Part of a small language model's weights.
Size: 13 layers, 6 heads of 64, MLP 1536 tanh GELU, vocabulary 32768.
Architecture: LayerNorm before each block, learned positions, biases, tied embeddings.
MLP neurons of a small language model. Each row is named by its layer, matrix (down: output weights) and neuron, and shows model dimensions 416-511. Each number is 500 + 40 x the weight over its row's rms, rounded and kept within 0 to 999. Numbers have three digits each.
After each neuron's rows, "raises" lists the tokens whose logits its output raises most directly, leaving later layers aside.

L2.down855:539511509455497499526510494474492555475549496573480477551534501515481494515396492490492485482505456481504473491563400463491417465481519454411572479475492548497546494501551529526589571510537483426478492474440458516521529538530481547495523423571522515506546552507534459512462552525483501499
raises: ".\"", "\".", ".).", ".", ")."

L2.down393:548503441445375421483558532493473484467485469478413526480573551565537485478534494515457561468455431488480456491496477453449575512520564533452504422480480573526507519505537458493509482489543532449477503483464519503442475450480487479535466508445499522490509525472443424547445490480459469520
raises: ")", ").", ".)", ");", "):"

L9.down602:518461529495449469478557507503478493511489586485488495573541535479478465529514422491540482556557445463534494475485537492543538501503495494502532529558468462480533456597414498512551529505489505560473424566502497515492520437470481601557486507540421499540463494437531465489483428504476558439
raises: " for", ".", " on", " in", " at"

L2.down88:510498502539458516535550525508499520448478534520459451491572404566474532495488541534430413560512514484487507545524479426460424506515505523566509528547500532570414400540510472423463516476565462438555556488536519533488513497514545482542545492573506494470507577580500508519477412441483449467
raises: " was", " is", " has", ";", " had"

L2.down659:486522480546535524462543533516479525514492518491584521458479422579526568581473478442563502450534436497488492542476504539519412554504508471493476434529505531445500494486532538556520508472527483508514572460516521450505469484497475472511476459500503547494498529555468517474488511510474411471
raises: " there", "ians", "|---|", "==", " have"

L4.down674:531448512490524473501496436450479498476467526576512485474523521430514472525487468479480536462461415539471507501568476494461440524441400577540438551506437564489521506518487524521457518521490477539537435435506527468533464483505475467475489541519531534549510392538493505552513500480483543462
raises: ".)", ").", ".).", ".", "),"

L4.down1415:452568494523542546506524488465413520490517516396400445461550544569525488564423473483502480524535483491505504508510524565524574536526540500485381495534489537566547533460502471478634529482474545519439470525581455502520507462586575548484507523546540522450541500545493461479486504495473420477
raises: "\n", "|", "Plot", " ===", "During"

L4.down394:555503398422574494546552473468410526553512500394443502460471516524514454472540474499479471499544497552512524469517537541515464524499526550537438492526502548554484454471522484506566500421535531547454513556516484452497461481494495512436505458499487473438571476508537478511533478482441438452
raises: "\n", "|", "|---|", "|---|---|", "-"

L2.down1290:570497463468440340494577479488479422552536497500512491505547496476488461546508558502425404589521470453482432522561409426516454470574490443469464546529447514541460517491516457450485537480471514527546487446559500452457505565522513488492529516500515480493512557494532499476395598448469465499
raises: ")", "):", " |", "),", ")."

L9.down1039:532607545504485529493548528478453540512483543594470535487592451473541481527431525496480493463507459530508486569529467452472523506455433486517461530529520516526443391467476501509533534509418512556479501522512493519455477508556535552477471430515511558486546488513506551494481577565436474380
raises: ".", ",", " jail", ".\"", ".,"

L2.down236:483526498494540408513481473501526459562525468481440494556492526429515523552553518463473456528464432512529489469569462473420455451523502504489504492502483507421488496472567512492469530443466529516540512525570507533487479537497503510518540569503527566486513528493490505565438480447479592538
raises: ").", ".).", "):", "),", ")"

L2.down863:571515539479480513584516509579442564458404565490410515487465507502469452509478456473535487581486494474454478495492478480486440557521486509530478554536439532487466488491530511496575507497531530438483495455513514566539477499570484442510560530466514524511499517482484534524445518504504456461
raises: "===", "|", "==", "====", "\n"

L2.down918:496498498534448357513493502520477511417511501513489498528571469574463511491526559483497458531518393468435472534570527505455495511509526533527429486502499477449523476453507459506475518455536507464511483520511525545522550485543501451520505546448538515537445561523557474481507490385586451542
raises: "):", ".).", ")", ").", ".)"

L6.down593:509556473527513529520584514586455502514502493454485481477482524468499524528441497523476475584487456545515546581526519535519512502500441520490435526559436564528482497475499465501440492551460570516475533464508521474488528481532494504490532430484524534526536474514468469461449515464463498510
raises: "==", "|---|", "===", "\n", "|"

L2.down672:476551431583487478452533514505409485547468571516452494519532487543540498494430457485453525517498426496498454498480531466501519476574524470453408470456495516446465514463494522519616505522489534493493530601525500508488473484454551537445501506529551578486504484490545423557427475475442547517
raises: " but", "-", ".", ".)", "|"

L2.down981:492520494530419503479554458501397565515523550443387425491516463572505513546504535495455500485498455509534458512450527498434541472514567472522477545527440532525492426432532508516562496537480538445473471536446510458482488514525472522515492522423533485449481512542570421530460504519478512480
raises: "\n", "-", "|", "ize", "==="

L2.down1022:544602563481474489467536544500447521506464453462427454476451522510499558543490538498487473473497407509481497515445526533487491507470520535535452491542480512493499465508494459513482520581523540509498468420516522534532471485545490464450524531479515471542523558517500413487489444466540498497
raises: "==", "===", " ==", "\":", " :"

L6.down986:479562504525536451565505543517470500448496501560473462480451534562510524499509543477531551537510481481448487519481557519506509543504498502542529536540564465533509519516525486447489465443518476456482494503491492532511434525529489457530480542526473434502520535530425407510461518440427534418
raises: "===", ")===", "==", " Each", " List"

L6.down1024:471515518548500550482524516566489461436478560439527487513499526524489502556475542477465520465489506562469479550469469472543486535528498484508429431533455517438454552460505538459533534558389505519571531514443494439551524496545478489544485461557522533556506503518467495548451516516495490458
raises: "ings", "ers", "ing", " none", "s"

L4.down543:462467589495474538519500477533473535482493491514486487513539478454533473525503553485402495477554588434503500533567419428456481496434524523497570514474509455494482492603484501428487583523518489506530488517497487508554432487464494505508474455495495476537462513470472577531511526543453498525
raises: ".;", "'.", ".", ".\"", " will"

L2.down591:556536475468499381467522494494411473461532426548380475496501544493506570448509513520477518545519473523495488508506473508460514472518509573439490489504469502544512438578525516517453532476524451510478495466473512594521553448562483476522462603456558494482518452464452404505488479503528492532
raises: "):", "}\\", ".).", ")", "]}"